MLP neurons of a small language model. Each row is named by its layer, matrix (gate and up: input weights; down: output weights) and neuron, and shows model dimensions 48-175. Each number is 128 + 32 x the weight over its row's rms, rounded and kept within 0 to 255. A neuron's up and down rows have the sign that makes its largest values positive.
After each neuron's rows, "fires on" lists the tokens most often at its 100 highest values on Wikipedia text that the model never trained on. A number after a token or word is its count.

L6.gate737 [158 157 110  55 156  72 178 155 121 113 174  96 113 111 128  92 138 176 172 149 178 115  95 141 132 146 133  90  89 137 154  67 108 134 143 150 128 166 144  98 115 171 136 132 174  91 179 169 149 103  67 142 188 152 103 151  35  72 109  79 113 111 110 104 146  30 110 141  72 140 175 155 122 153 152 129 145 125 178 110 117 147 161  45 129 125 166 167 179 183 186 134  95 126 178 125  93  93 108 157 167 104 168  63  92 138 152 125 135 173  79 124 179  49 122 154 151 144 131 116 120  97 159 190 136 106 182 134]
L6.up737 [152 156 160  99 102 142 125 116 106 144 133  69 123 157 111 130 175 132 129 130 157  94  95 136 175 111 101 104 155 137 144  30  89 108 170 172  84 114 132  90 132 140 103 111 178 132 111  99 143 159  81 118 120 176 115  96  81 165 117  83 137 114 107 123 117  66 141 159 137 123 110 134 129 156 137 137 158 162 104  50 137 135 171 114 114 148  97 126 119 121 145 130 107  91 106 145 165  58  66  71  83 105 142  65 101 118 168 187 152 140 124 109 156  85 116 136 120 144 112 125  60  63 170 129 167 119 152  52]
L6.down737 [143 118 157 132 107 146 139 144 158  13  77 109  98  75 142 110 119 144 128 127 158 119 199 110 188 130 116 104 174 134  67 113 133 145  80 173  88 121  86 106 146 132 117 117 160 140 174 119 159 107 158 149 156 106 152  98 138  71  75 156 132 132 151 161 119 146 100  81 114 118 120 113 116 112 104 106 134  93 125 143 152  93 143 150  90 109 132 117 109 112  87 109 170 151 121 109 125 151 174 140 181  74 155 162  94 123  96  92 138 151 123 118 141 137 126 103 147 135 117  91 136 141 180 133 144 186 103 124]
fires on: "in " 40, "In " 23, "the " 13

L6.gate1221 [106  49 199 109 120 168 118 162 117 127 207 130  78 157 111 117 162 167 112 163 159 130 128 117 121 133 185 192 106 133  93  92 165 112 144 156 122 139 179 102 140 136 142 120 129 173 114 141 154  89 104 178 167 104 107  76 147  53 132 118 176  98 117 123 173 104 155  92 112 106 176 112 128 160 140 118  98  98 115 169 124 157 127 193 117 163 149 113 153 149 140 197 156 142  95 186 195  90 122 130 143 160 154  28 135 103 130 116 103 141 165  95 148 140 137 128 148 152 129 119 114 161 136 177 107 186 151 124]
L6.up1221 [162 112 120 194 103 184 209 154 119 115 166 106  63 118 107 142 177 166 167 156 106  75 100 152  78 144 122  90 128 123 126  89 151 119 147 104 106 169 192  91 155 159  81 127  97 106 129 120 107 131 111 120  98 111 152 108 136 130 127 145 194 169 153 105 187 115 139 112 142  99 109 165 183 175 134  69  96 129 184 165  94 150 155 113  87 100 163 148  97  83 137  92 146 145 141  99 111 120 140 136 119 115 149  95 140  82 148 135 143 103 109  50 154 118 140 152  96 149 150 111  64 111 190 149 123 143 173 169]
L6.down1221 [168 119 136 115  99 164 191 104 171 109 206 125 138 116 154 120 133 117 169  71 125 156 108  90 133 113 129 153 174 136 146 117 132  80  79  65 114 155 203 150 193 119 119 128 133 125 219 143 126 129 135 157 157  88  50 130 122 117 102 187  76 123 184 109 113  71 191 163 122 166 142 121  72 151 149  75 146  98 131 145 155 137 157  92  81 141 130 142 122 106 127 115  73 121 101 130 140 143 136 137 165  97 112 163 101 148 176 107  99 111 136 130 147 142 136  94 171 152 165  83 105 132 137 188  98 137 103  90]
fires on: "is " 31, "are " 24, "s " 10, "(" 8, "in " 7

L6.gate501 [125 182 135  60 104 143 123 156 142 100 117  93 103  95 189 109 120 163 156  88 139 129 170 113  92  80 172 153 168 108 120  95  75 133 165 158  86 145 141  78 110  99 137  78 137 142 146 117 104 138  69 158 121 148 166  74 141 143 112  97 158 116 156 153 165 109 103 104 127 109  86 122 154  99 126 163 156  85 145 100 173 129 113 121 140 112 120  66  75 169 130 137 108  87 138 127  95 124  91 119 194  67 146 161 124 132 164 157 157 129 147 115 115  84  82 123  81 116 169  92 103 150  81 158 168 140  76 152]
L6.up501 [130 129  86  91 143 124 152 162 176  95 183  66  90 140 224 117 132  90 129  98 171 127 132 172 119  66  96 126 151 106  92 163 113  63 119 159 157 158 160  91  99 129 122 142 110  76 121 115 139 117 130 124 187  90 125 131 130  90 153 142  53  77 133 164 134 148 121 111 125 126 202 130 118 136  97  78 102 145 100 135 107 164 134 154 146 149 134  90 137 158 110  98 149 105  91  93  94 143 176  88 168  86 125 125 131  79 134 116 132 116  77 161 138 105 168 169 129  99 184 122 103 104 161 152 123 101 115 144]
L6.down501 [110  99 111 123  96 168  87 131 103  91 137 122 166  85 128 143  93  89 130 135 165 153 115 130 118 109 168 120 147 138 112  98 133 133 143 122 125 122 188 145  88 114 131  68 151 125 122 107 196 114 107 117 132 119 120 135 127  97 118 164 173 105 102 178 118 117  78 131  51 170 186  84 124 124 136 105 120 114 147  92  89 131 127  81 147 111  14  78 180 125 177  97  97 106 124 158 132 124 109 137 116  76 167 149 147  90  64  94 149 141 102 123 105  87  98 108 131 166 162 165 142 101 110  65 188 123 152 114]
fires on: "| " 58, "* " 4, "\n" 4

L5.gate412 [131 120 133 112 128  98 173 115 134 145  73 126  99 155  90 102  91 147 144  91 101 108 175  99  98  73 136 129 119 162 123 140 152 103 135 152 194 107  65  57 106 115 180 103 159 132 122 115  92 199 162 122 128  92 123 194 119 114  94 117 154 105 110 152 126 119 136 141 145  79 146 175 127 109 135 141 142 105  80 130  70 149 136 124 122 106 115 124 187 110 107  96 149 133 157 105 167 114  63 115 118 188 157 164 152 150  59 131  80 123  98  95 187 134 136 121 135  71 140  87  83 196  99 136 165 165 148 147]
L5.up412 [158 103 148 128 111  83  87 103 140 146  85 102 125 147 144 132 153 134  84 119  90 118 125 196  79 165 131 108  65 144 119 163 116 142 133 110  85 123  80  98 156 142 137  97 146 113  82 104 113 107 115  65 153 126 150 150 112 103 130 151  93 124  87 110 125 124 133 144 107 132 129  91  80 152 125 141 107  99  68 108  62  80 159 184 128 106 101 140 132 163  84 109 110 171 159 148 174 135  54 210 121 150 140 153 123 111 100 104 147 183 139 130 148 183  94 160 157 123 150 120  90 137 131 112 156 149 144 161]
L5.down412 [155  89 152 133  93 111 152 110 141 149  75 126  88 137 113 132  39 127 109 103 141 132 120 144 139 128 150 165 127  97  73 175 162 101  91 205 125 104 107 120 118 180 135 150  96  91  90 151 180 180 147 155 128 101 145 137 116 108 164 124 127 130 137  77 158 103 109 118  96 159 144 107 104  67 139 104 185 137 121 135 129 135 135 135 141  66 119 124 113 119  84 149 136 116 118  95 151  84 100 144  64 136 106 126 168 175 143 101 113 158 174 171 136 205 157 188 161 112 119 161  90 134 123  99 115 131 156 142]
fires on: "the " 34, "as " 17, "in " 11, "===" 9

L5.gate559 [114 169 142 124 149 150 109 179 123  93 141 133 127 140 118 134 114 178 132 135 178 128 108 186  72 127 100 117 142 122 131 128 122  81 101 178 131 108  98 105 102 113 130 106 172 167 115 149 148 127 194 163 132 123 105 140  85 162 112 129 109 114  79  76 135 110 141  82 172 146 130  90 143 156 157 120 132 154 128 132  59  58 130 112  86 129 157 112  92 133 148 119 112 161 102 102  42  96  94 152 188 114 108 103  95 147 115  93  86 108 151 110 196  80 114  81 124 119 155 139 100 129 127 128 111  91 177 179]
L5.up559 [129 141 175 143  89 103 126 131 105 128 170  90 103 130 136  85 178 115 222 137 176 215 116 202 116 119 143 117 162  80 142 152 109 154 110 122 103 165 127 130 139 194  40 153 206 118 132 127 167  94 175 112 136 170  79 109 172 138 179 148 142 107 173 116 118 134 141 140 161 149  93 151 125 129 114 114 103  80  83  63 121 147 185 105 187 139 131 146 159 117  87  99 112 160 139 192 131 106 111 158 132  71 129 100 159 153 134 146 148 122 174 106  87 169 146  93  83  95 143 126  65 107  94 107 122 117 101  90]
L5.down559 [105 114 126 132  32 119 118 135 115  91  72 136  61 107 149 151  96 145  88  63 111 131 165 123  99 114 104 192 153  95 166 148 136 170 139 119 166 182 125 131 175 123 126 146 140 112 122 174 181 106 148 193 150  97 158 123  52  90 130 114 162 104 131 197 138 151  98 140 121 111 122  61 131 120 163 142 164 126 137 138 104 113 146 127 130 111  74 131 127 130  88 134 109 112 121 121 164 118 114 131 142 174 140 110 127 158 106 129 179 113 147 106 151  94 145  97 187 125 142 118 123 169 137 145 167  93 105 101]
fires on: "of " 17, "during " 13, "on " 13, "in " 12, "with " 5, ", " 5

L5.gate351 [124 120 138  85  74  97 159 183  93 147 131 110 155 122  65 132 138 124 141 113 122 133  76 125  93 120  94 151 143 174  86 142 139 196 119 100  90 114 162 165 153 150 164 130  93 150 128 128 117 154 106  92 150  97  66  45 187 118 141  82 204  72  79 138 170 129  64 139 125 115 122 118  90 135  82 124 132 115 131 140 118 177 130 151 176 103  57  68 128 203 176 130 126 132  93 149 138 122 114 170  37 132 118 129 114 133 135 133  94 101 177 100 107 136  72 180 143 121 185 116  71 167  87 118  97 158 184  87]
L5.up351 [ 92 127 125 138  85 108 134 184 118 114  77 196 139 115  80 111 140 177 112  73 175 203 128 104 120 123 152  99 119 175 176 154 142 124  91  95 115 111  75  96 116 152 137 119 180 215 189 100 151 209  95  96 139 144  80  78  99 205 147 151 170  86 107 195 107 143  95  68 157 136 116  91 134 134  69 120 103 104  91 117 137  99 101  82  81 126  94 111  83 148  35 121 138 146 171 137 164 161 149 132 132 157 120 131 126 112 125 149 110  62 118 179 177 153 107 149 127  36 152 171 174 142 148 143 154 115 142 162]
L5.down351 [101 117 123  88 112 116 148 123 139  79  53 163 187 134  75 124 134 121 115  58 112 141  90 173 162  77 126 155 196 127 151 159 112 104  83  89 118 149 138  95 129 148 128 126 140 170 148 154 162  81 160 104 196 114 159 193 152  97 136 148 115 125 153  97 128 133 237 140 150  92  96 109 146 138  99 188  98 198  99 116 111 124  72 132 135 167  81 118 121 128 112 100 117  89 107 100 137  95 126  82 167 118 108  93 128 143 151 138  83  90 110 117 204 188 108 123 116  91 163  64 137 154 143 145 103  78 119 168]
fires on: "N" 31, "or" 14, "j" 11, "z" 6, "ar" 6, "'" 4

L5.gate579 [102  83 122 105 106 114 107 141 128  67 180  90 137  61 156 101  96 134 139 114 122 141 145 159 140 148 115 118 183 110  78  68 111 158 107 105  98 134 150 144  90 149 138 109 193 130 123 160  69 154 124  89 132  94 103 125 122 110 127 101 108 128 126 115 163 210 109 108 107 100 130 228 143 116 139 134 131  70 179  92 224 142 148 121 139 167 123 138 146 162 140 162  96  97 134 143  97 166  98 116 121 115  99 168 157  93 141 191  83 132 150 106 119 116 111 138 139 119 123 164 131 123 166  91  80 128 164 103]
L5.up579 [ 73 193  75 112 152 122 184 114 138 168 158 106 120 147 137 145 156 122 110 127 103 139 192 119 129 112 145 120 154  92  87 147 130 112 157 155 107 168 144 123 130  84 179 139 190 121  98  79 133 127 122 131 169 133 122 128  89 123 145 108  70 153 144  56 123 162 123 138 121 144 174 141 170 174 107 108 144 211  94  36 178 184 172 102 174 110  98 151 105 144 136 180  76 160 127 132 158 111 190 106 133 123 133 188  82 117 185 149  80  79 184 135 194 156 102 145  81 120 102 138 139 113 140 116 150 115  85  82]
L5.down579 [134 118  81  75  99 152 127 161  97 126 108  78 127  97 121 126 108 129 101 101  27  65 143 189 130  81 166  71 104  90 138 115 128 129 189 145 111 139 130 152 167 143 170  95 141 147 185  96 158 111 168 113 168 161 118 113 136 117 105 197 138  92 169  63 138 126  82 165 123 120 116 108 153 210 155 148 151 150 127 100 181 168  76 103  91 162 111  88 157  97 134 119 152 130 139  76 149 147 170 126 116 112 226 125 117 133 138 151 134 105 115 185 101  57  21 188 105  97  99 133 123 100 105 157 217 159  64 153]
fires on: "| " 34, "." 13, "(" 9, "|" 4

L5.gate1174 [148 174 121 134 129 125 106 132 152 136 140 127 167 114 126 111  96 139 152 120 117 142 101 153 118 119 209 120 152 104  91  81  70 123  63 147 142 122 109 143  96 146  79  85  93 175 120 146 127 132  72 167 160 157 101 113  77  88 121  51 149 113  97 119 167 181 106 159 163 178 129  70 158 119 117 130 118 154  66 178 140 156  68 130 150 144 152  54 139 190 117 170  79 138 165  79 144 130 222 134 117 121  97 156  94 131 162 127  58 139 129 121  66 146  53 118 139 154 146 114  91  93 146 109 109 163 103 116]
L5.up1174 [157 102 103 170 124 154 185  82 144 105  60 117 154 133 129 141 101 109 119 143 144  67  60  98 105 110 155 100 137 124 113  61 101  77  87 105 134 140 155 135  99 112 108 111 148  80 126  94 151 154 151 143 140 132 144  98 117 129 105 121 146 116 113 146 134 159  95 183 141  65 140  60 128 119 120 124  83 163 120 168  85 163 162 129 173  74 106  97 112 158 205 108 128 105 156  86 224 198 169 118 152  79  95 185 118  37 118  96 170  73 119 151 151 184 160 127 130 144 124 115 158 138  83 146 183 154 102 125]
L5.down1174 [117  77 166 111 165 103  95 102 125 142 150 101  96 153  77 173  81  60  97 126 104 143 173 114 126  72 132 162 159  90  91  91 132  92 119 171  67  70  75 100 184  66 165 112 127 148 141 144 182 109 136  93 107 126 191 129 151 145 153 182 124 129 103 119 162 120 147 124 152 149 139 117 106 149 112 138 133 171 137 122 177 142 162 119  80 157 138 109 124  90  86 134 101  75 118  20 195  98 111 119 127 101  99 102 157 120 138 103  90 186 119 159 155 117  83  51 165 171  63 156  89 107 136 113 118 119 141 122]
fires on: "| " 31, ", " 26, "& " 6, ": " 5, "of " 4

L5.gate1335 [148 117  82 135 132 143 140 109  90 100  75 117  88 125 134 181 109  64 152 116 118 184 119 116 129 135 160 132 135 128 121 144 147 118  45 190 128 100 150 126 139 159 167 110 183  92 108  85  29 167 119 119 123 211 195 124 177 139 110 152  97 150 162 125 123 147 138 125 115 102 146 118 106 144  87 206  96 142 134 133  96 108  91 133  97 131 153 135 151 116 104 115 159  83 142 162  70 129 142 102 116 148 135 112  94 131 142 118 207 143 137 137  87  82 102 137  80  92 110 115 183 164  90 197  64  66 135 140]
L5.up1335 [119 151 113 138 103 130  86 182  85 101 116 143 114 111 104 160 142 141 156 103 110  93 121 137 100 133 127 128  83 157 134  52 139 157 161 151 149 104 123 157 114 102 136 132 153 130 106  77 150 155 157 164 130 136  99 152 126 110  87 140 119 138 153 179 140 128 103 154 184  88  78 177  99 120 124  96  86 123 113 140 134  66 115 114  86 160  89 133 127 110 139 108  91 149  94 184  84 137 130 146  78 120  34 162  84 123 143 148 136 146 140  96  93 157 159 112 121 111 150  53 123 205  91  72 177 139  94 141]
L5.down1335 [143 164 128 142 180 163 206 117 129  99 142 145 118  93 112 147 115 152 104 152 122 148 155 155 117  93 104 140 141 111 150 142  79 141 107 124 146 123 150 156  94 163 107 129  84 125 168 135 131  98 121 166 108 101 165 118 171  88 127  94 184 146  99 172 148  64  64 154 169 128  59 154 125 176 150 126 169 133 101 135 117 135 124 117  98 100  96  83 121 110 124 183 169 119 152 133  99 108 121 134 137  70  84 121  66 131 169 122  62  97 142 162 145 123 120 174 114 172  96  72 138 106  26  89 139 148 112 126]
fires on: "the " 20, "-" 13, "–" 12, "first " 6, "newly " 5, "re" 4

L5.gate755 [172 147 106 130 104 142 122 122 131 122 107 118  60 132 149 102  76 131 147 119 168 134 127 143  95 167 125 159  80 114 112 128 173  86 135 207 144  69 104 105 101 147 177  74 136 124 132  65 117  87 120 147  92 128 165  85  96  97 133  88 159  93  94 109 123 163 115 113 150 138 146 134 168 111 217 122 133  98 154 141 114 104 137  79 124 112 138 163 118  66 126 157  93 146 178 128 147  87 171 113 143 156  80 143 111 110 138 142  88 134 178  78 187 128 126 152 106  79  79 127  95 180 168 182 130 163 179 105]
L5.up755 [ 72  90 161 139 120 158 142 126 107 125  96 168 171 134  70 137 120 134 144 128 157 112 153 122  97 185 133 117 189 119 178 135  39  71 138 122  83 150 206 107 139 159 108 154 112  91 160  67 110 186 139 127 115 132 139  74 163 123 152 139  99 170 140 138 109 113 114 134  98  81 152 159 146 115  95 103 133 137 118 146 130 119 149 100 168  83 117 121 208 158 147 105 155  98 144 144 105 104  92  90 175 155 165 156 104 152  74  99  78 133  81 137 192 118 124  96 118 195  97 124 124 107 126  89 194 180 117  53]
L5.down755 [124 138  49 206 149 176 157  86 174 104 179 106 132 114 178 116 171  98 133  96 134 169 137 110 178  92 124 167 166 108 102  81 155 151 141 143 100 140 146 182 121  84  89 126 130 184 119 136 110 111  96 104 124  83 150  77 118 159 134 134 151 153 111 153 129  60 163 203 101 135 109 115 135 162 127 155 127 115 139 134 123  81 110 163 163 118 134  97 151  89 153 123 152 128 122 113 100 107 151  86 140 147 105  96 128 146 155 169  84 126 197 180 152  74 124 186 160 137 107  94 110 180 158 108 157 147 118 121]
fires on: "as " 26, "a " 16, "the " 8, "on " 6, ": " 5, "at " 5

L5.gate906 [110 149 131 117  33 128 120 133 105 102 158 138 181 184 126  99 164 118 147 118 111 144  94 129  81 119 127 106 119  92 120 133 143  81 122 123  82 179 148 114 180 128 167 116 103 145 159 105 126 141 112 124 132 143 163 145 131  95 174 106 145  99 104 144 112 148 118 135 101 128 109 144 181 108 126 184 125  79 106 130 149 159  92 157 139  63 113 131 102 127  84 111 164 182 129 148 134 174 121 144  80 153  98 110 129  89 159 118 173 100 137 114 161 134  75 137  67 149 140  94 127 148  99 153 125 147 104 122]
L5.up906 [113 120 201 137 164 135  92 125 111  94  86 141 142  95  52 178 121 127 125 116  88 104  81 144  82 192 102 184  94 108  93 118 135 163 104 219 166 142  86 114 201  86 173 137 168 130 168 112 158 114  85 106 115 127  81 151 104 118  64 160  70 121 139  99 123 123 125 148 123 154  99 156 121 149 102 178 120  99 136 160 126  79 162 112  93 145  94  92  78  47 121 164  80 101  84 140 149  89 150 168 127 172 158 155  95  95 128 148  92 100 103 136 127 116  57 123 110 186 181 122 120 140 106 141  92  97  63 126]
L5.down906 [122 152 147 104 132  90 131 123 120 138 125 128 195 171  86  77 160 159 114 137 127 153 146 136  84 129 137 169 131 167 114 129  89  89  62 164 115 180  61  79 153 184 147 146 119 102 113 119 167 117 172 166 132 124 202 149 171  95 164 168 104 116 143  77 127  65 118 144  97 113  71 110 117 164 135 179 119 139 129 150 126 143 144 206  95 128 122 134 109 106 151  96 162 175 124 214 134 106 135  74 104 119 136 109 144  83 140  76 156 135 179 127 157 143 125 131 102 116 145 147 121 140 130 119  45 115 134 151]
fires on: "re" 52, "-" 17, "ex" 9, "newly " 4

L6.gate1354 [178  96 154  82 153 140 175 106 153 105 162 187 105 103 182 130 118  98 197  78 142 107  87 176  96  89 117 126 155 151 196 129 134 104 114 123 135  86 112 104  78  88 126 162  86  60 124  81 101  78  85 177 114 107 148 138 169 129 113 115 136 137 148  78 124 116  82 114 150 102 180 189  70  88 100  88 153 149 142 159  83 116 105 155 127 157 132 203 132 142  96 114 108 196 129 168 107 141 130  85 102 115 149 157 124 132 133 178 133 191 166 156 134 147 172  95 131 140  88 137 100 191 106 144 115  95 140 178]
L6.up1354 [187 150 136 112 104 111 159 155 166 180 143 121 113  96 119 119 150 127 131 102 166 159 137  71 168 148 117  98 132  90 160  39 172 101 135 126 100 158 140 151  64  86 149 140 153 137 124  98 158 153 167 163  96 162 135 131  74 108 127 114 167  96 149 104 104 115 117 131 121 142 146 108 133 171  86 106 113 139 142  98 126 144 140 103 166 156 158 140 145 120 156 169 118  99 127 154 147  69  78  90 136 183 160 127 110  76  77 179 143  76 114 128 166  67 166 120 197 165 123 187 124 124  81  77 113 114 140 124]
L6.down1354 [184  91 109 131 160  92 163 194 106  59 167 116 110 127 140 144 159 155 110  97 212 117  89 173 138  61  61 142  85 128  92 145 168  81 145 152 135 138 147 141 139  68 123 104 145 141 133 165 147 148 151 109 160 125 187 169 145  99 153 109 104 103 174 117 162 113 130 155 159 106  83  56 109 197 156 117 131 127 116 147 127 140 165 159 145  83 117 133 109 126 137 142 160  65 150 144  78 116 109 133 118  97 174 150 105 189 112 107 143  62 173 138 134 102 102 177 119  90 106 125 115 130 121 131 141 222 104 111]
fires on: "a " 35, ", " 22, "the " 18, "an " 9, "of " 5

L5.gate203 [117  89  88 107 164  93 134 148 140 103   0 147 134  63 144 189 105 119 115 172 167 108 146 155 152  81 171 102 116 176 149 142 117 116 107 147 137 126 101  95 140 133 108 111 151 138 109  90 113 129 136 134 117 135 103 121  95 148 105 130 166 151 117  97  89  89 148 149 129 178 207 139 139 153 104 104  92 115 113 140 112 162 127  55  94 147 135 137 132 120  92  92  79 179 185 103 131 127  73  73 110 112  95  86 118 133 114 133 113 137 139  80 178  52  92 136 106 111 140 110  57 167 126 117 103 177 106 101]
L5.up203 [115 161 104 134 100 119 116 135  86 111  98 125 116  94 104 114 162 150 114 156 130 109 113 150 138 141 136  97 154 166 161 126  21  86 125 125  78  74 134 125 102 147 129 140  98 129 103  75 138  96 142 120 132  66  79 118 178 107 116 115  96 140 171  54  73 152 126 140 187 150 196 100  93 120 111 137 118  40 122  28 146  94  88 120  68 138 166 177 152 157 128 117 170  61 142 202 147 129 225 150 144 144 119 148 127  78 134  67 160 103 140 131 126 132  76 142 165 116 160 142 180  87 166 115 169 139  89  89]
L5.down203 [127 126 139 166 126 138 138 100 105 126 136 168 103 145 116 194  73  17 125  91 150 223 155 141 133 152 163 109  89 130 118 165 100  71 111 117 158  43 152  93 126 142 198  95 132 141 121 161  94 142 132 151 137 151 138 147 168 127 117  99 126 220 120 184  97 132 108 181 106 147 148 130  63 121 190 178 132 113 161 100 100 135 106  85 165  71 147  90 133 170  84 146 104 126 120  98 131 111 171 128 104 120 151  98 141 181 130 147 140 157 131  95 168 112 115  93 167 139 115 132 104 135 113 149 156 131 114 177]
fires on: "of " 31, "the " 22, ": " 8, "in " 6, "from " 6, "at " 5

L6.gate1033 [102 154  79 136  53 106 155 115 110  88 144 111 120  74 107  93  79  71 146 126 107 103 125 115 111  50 130 119 145 113 203  89 101 101 192 182  81 169 131  83 127 100 108  61  53 105 154  87 122 148 106 114 193 108 153 157 129 171 105 160 129 124 173 151 154 133 116 152 120 131 113 123 142 121  92  26 134 136 112  74 199 157 149 118 174 130 140 163  89 140 178 114 157 155 138 106  71 189 117 105 101  79 150  94 109  44 162  99 139  78 130 154 117  85  77 184  89 110 156 122 121 121 111 155 105 109 138 158]
L6.up1033 [159 165  69 167 114 120 132  96 153 107 161 126 145 116 125 156 125 167 103 154 126 101 109 163 129 133  98 103  95 148 116 150 133  52 143  93  81 177  77  43 135 149 120 129 154 158 120 131  95  94 136 126 157  52  91 101 128  94 185 138  99 124 166 127 138 136 104 135 140 101 151  73 159 127  70 101 174 111 125 160 136 149 118 111 180 132 132  85  78 180 148 118 131 171 106  96 131 106 102 201 143  81 111 140  77 123 182 137 129 154  91  98  99 122  78 109 133 159 133 102 148 188 171 123 192 147 137 114]
L6.down1033 [109 142  87 138 140  77 145 107 145 125 127 104 131 152 131 159 102 110 147 118  41 144  63 104 173 128 125 127 151 149 108  96  84 110 122 119  58  97 115  99 103  68 148 107 172 103 141 152 124 124 173 195 162 152 176 120  87 149 131 150 109 101 117 120  86 157 114 130 155 126 147 180 144 198 119 134 153 111 129 120 100 117 146 108 180 156 120  84 149 122  77 111 123 167 166 109 117 172 123  82 151 105 106 174 127 153 131 100 136 105 139  71 146 153  90 128 118 149 120 146 127 137 126 207 134 104 107  83]
fires on: "| " 96

L5.gate1125 [114 143 133  71  68 121 106 114 161 109 143 111 211 106 126 173 109 172 190 101 186 119 120 153  55  91 136 159 145 135 109  51 116  90 109 123  58 169 101 116 147 109 119  83 110 108 126 121 118 111 165  91 139  93 166 125 130 153  97  90  90 122 126 144 115 149 113 135 122 122  94 124 125 137 158 104 114  51 134 149 167 126 135 105 175 157 107 109 172 124 112  90 170  86 129 161 173 151 179 126 158 141 149 124  69 143 158 108  88 151 142 134 118 152 141 112  94  82 102 121 165 154  87 160 115 168  55 108]
L5.up1125 [ 41 163 115  75  75 143 119 138 118 133  92 164  90 160 130 117 133 214 130  78 111 166 137 165  76 164 129 133 150 124 159 123 174 125 180 119 181 147 153 104  75 117 120 151  94 122 131 190  91 107 114 153 219 117 139 141 119  57  95  89 113 181 143 126  86  80  86 126 124 148 180  86 162  90 128  86 110 118 105  70 150 129  98  83 124 161 150 114  99 138  70 112 126 113 107 115  88 164 169 109 159 146 188 120 148 114 120 127 164  85 149 103 142 101 127 143 153 113 154 119 136 138 183 113 146 150 105  47]
L5.down1125 [135  86 157 197  96 108 174 124 125 149 123 141 122 135 171 133  62 139 158  98  94 142 177 111  81 124 151 129 123 141 103  99 135 134 112 106 124 126 175 164 122 147  92  82 114  98 157 114 181 132 190 104  55 109 162 179 149 184  62 135 127 102  86  49  87 104  83  79 148 105 110  88 136 139 168 164 129 162 127 165 130  85 112 140 112  97 125 160  69  92 174 128  90 126 132 134 157 150 126 176 114 135 137  80 163 103 168 133 142 124 160 123 142 113 103 122  56 106  90  79  92  71 112 171 145 125 140 190]
fires on: "\n" 52, ". " 13, "; " 9, ": " 8

L5.gate784 [ 94  97 111 166 109 149 131 162 113 165 145  85 193  95 177 191 110 104 138 100 149  88 139 140 120 158 122 121 138  82 121  73 116 182 130 131 168  98 123 137 113 127  92  93 172 145 131 148 137 128 119 120  93  98 157 152 130 160  93 169 112 182  64 119 122 136 121 182 105 134 127 139 114  96 155 143 107 156 105 134 211 175 153 105 110  95 176 167 129 108 146 154 182 114 140 142 125 157 130 102 140 126 135  81  77 145 191 141  93 192 125 125  75 103 117  65 130 121 125 109 119 176 104 172 128 103 134 100]
L5.up784 [158  77 209 109 210 124 104 111 198 186 171 130 114  99 180  88 150  47 132 155 157 169  74  98 112 119 158 121 165 154 108  60 130 140 108 149 133 113 102 121 113  47 140 154  98 120 155 127 148 188 147 118 149 116 188 125  73 146 142 131 152 123 100 134  69 123 164 155 149  74  98 144  94 128 107 133 109 108 107 138 148 137 140 133 141 105 128 155 161 123 124 114 209 139 126  99 121 110 173 174 120 115 158 134 168  90 130 170 161 128 103 151 144 108 126 144 129 155 177 105 117 126 106 137 137 196 133  97]
L5.down784 [ 67 126 153 170 130 185  91 132 111 157 159 106 109 137  79 176 117 161  51  93 174 119 149 152 145 145 166 141 155 148 184 136  74 134 109 104 133 187 172  94 119 140 143  70 103 128 134 166  96  82 121 166 157 116 142 186 149 101  79 113 156 118 155 136 120 159 105 140  69  98 103 101 144 108  88 116  86 113 117 124 156 103 121 172  91 122 127 120 146 112 117 136 114 162  96  81 140 137 190 131 173  74 105 105 151 131 134 142  85 120 113 114 158  75 154 125 131 135 141  70 155 130  88 118  78 130 104 177]
fires on: "on " 33, "to " 18, "On " 12

L5.gate127 [ 64 132 107  72 160 117 134 167  84 114  97 165 109 111 101 189 140 145 145 125 181 108 163 104 154 148 173 131 123 135 128  88 123 148 109  92 144  79 138 151 139  90 107 115 131 136 126  94  49 149 128  82 118 149 145 115 150  99 154 160  97 109 159 163 169 111 108 193 148 130 148 174 149 104 101 118 160 102 181 167 108 138 162  87  59 127 137 149 162 147  98 122 156 142 205 126 113  62 138  88 116 174 149 128 106 109 106 120 123 137 136 112  96  87  64 128 142 126  95 147 102 125 118 161 150 121 147 158]
L5.up127 [161  98 110 154 193 134 163 156  83 133 156 189 137 175 119 131 142 119 131 157 151 111 137 110 113 142 150 126  95 162 147 108 132  94  98 118  79 145 161 172 147  67 146 158  74 129 135  86  89  80 150 121 119 123 161 121 131 132 162 155  98 111 129  91 104  65  81 152 176 141 103 167 106 139 164 102  93  93 143  94 102 165 116 112 184 117  83 176  79 214 129  92 120  88 118 135  93 112 177 128 136 166 132 177 120  95  55  87 136  88 109 117 142 163 112 155 158 145 170 109 118 156 197  90 155 122 113 137]
L5.down127 [159 155 118 170 155 155 153 132 148  82 130 154 134 159 102 113 146 134 178 163 124 130 146 113 140 115 161 174 124 129  93 115 109 115 118 137 121 117 127 127 166 111 164 178 115 146 153 103 131  76 155  67  73 110 121 106 151 191 160 148 153  89  82  92 104  93 131 102 159 100 152 122 167  86 127 163 203 151  96  83 166 123 116 102 205 104 119 107 145 172 117 126 139  80  94 129 152 166 181  72 116 150 196  82 113  99 186 152 107 116 145 123  93 126 122 133  53 108 174 125 110 144 103 145 108 140 172 136]
fires on: "\n\n" 36, "| " 17, ": " 12, "of " 9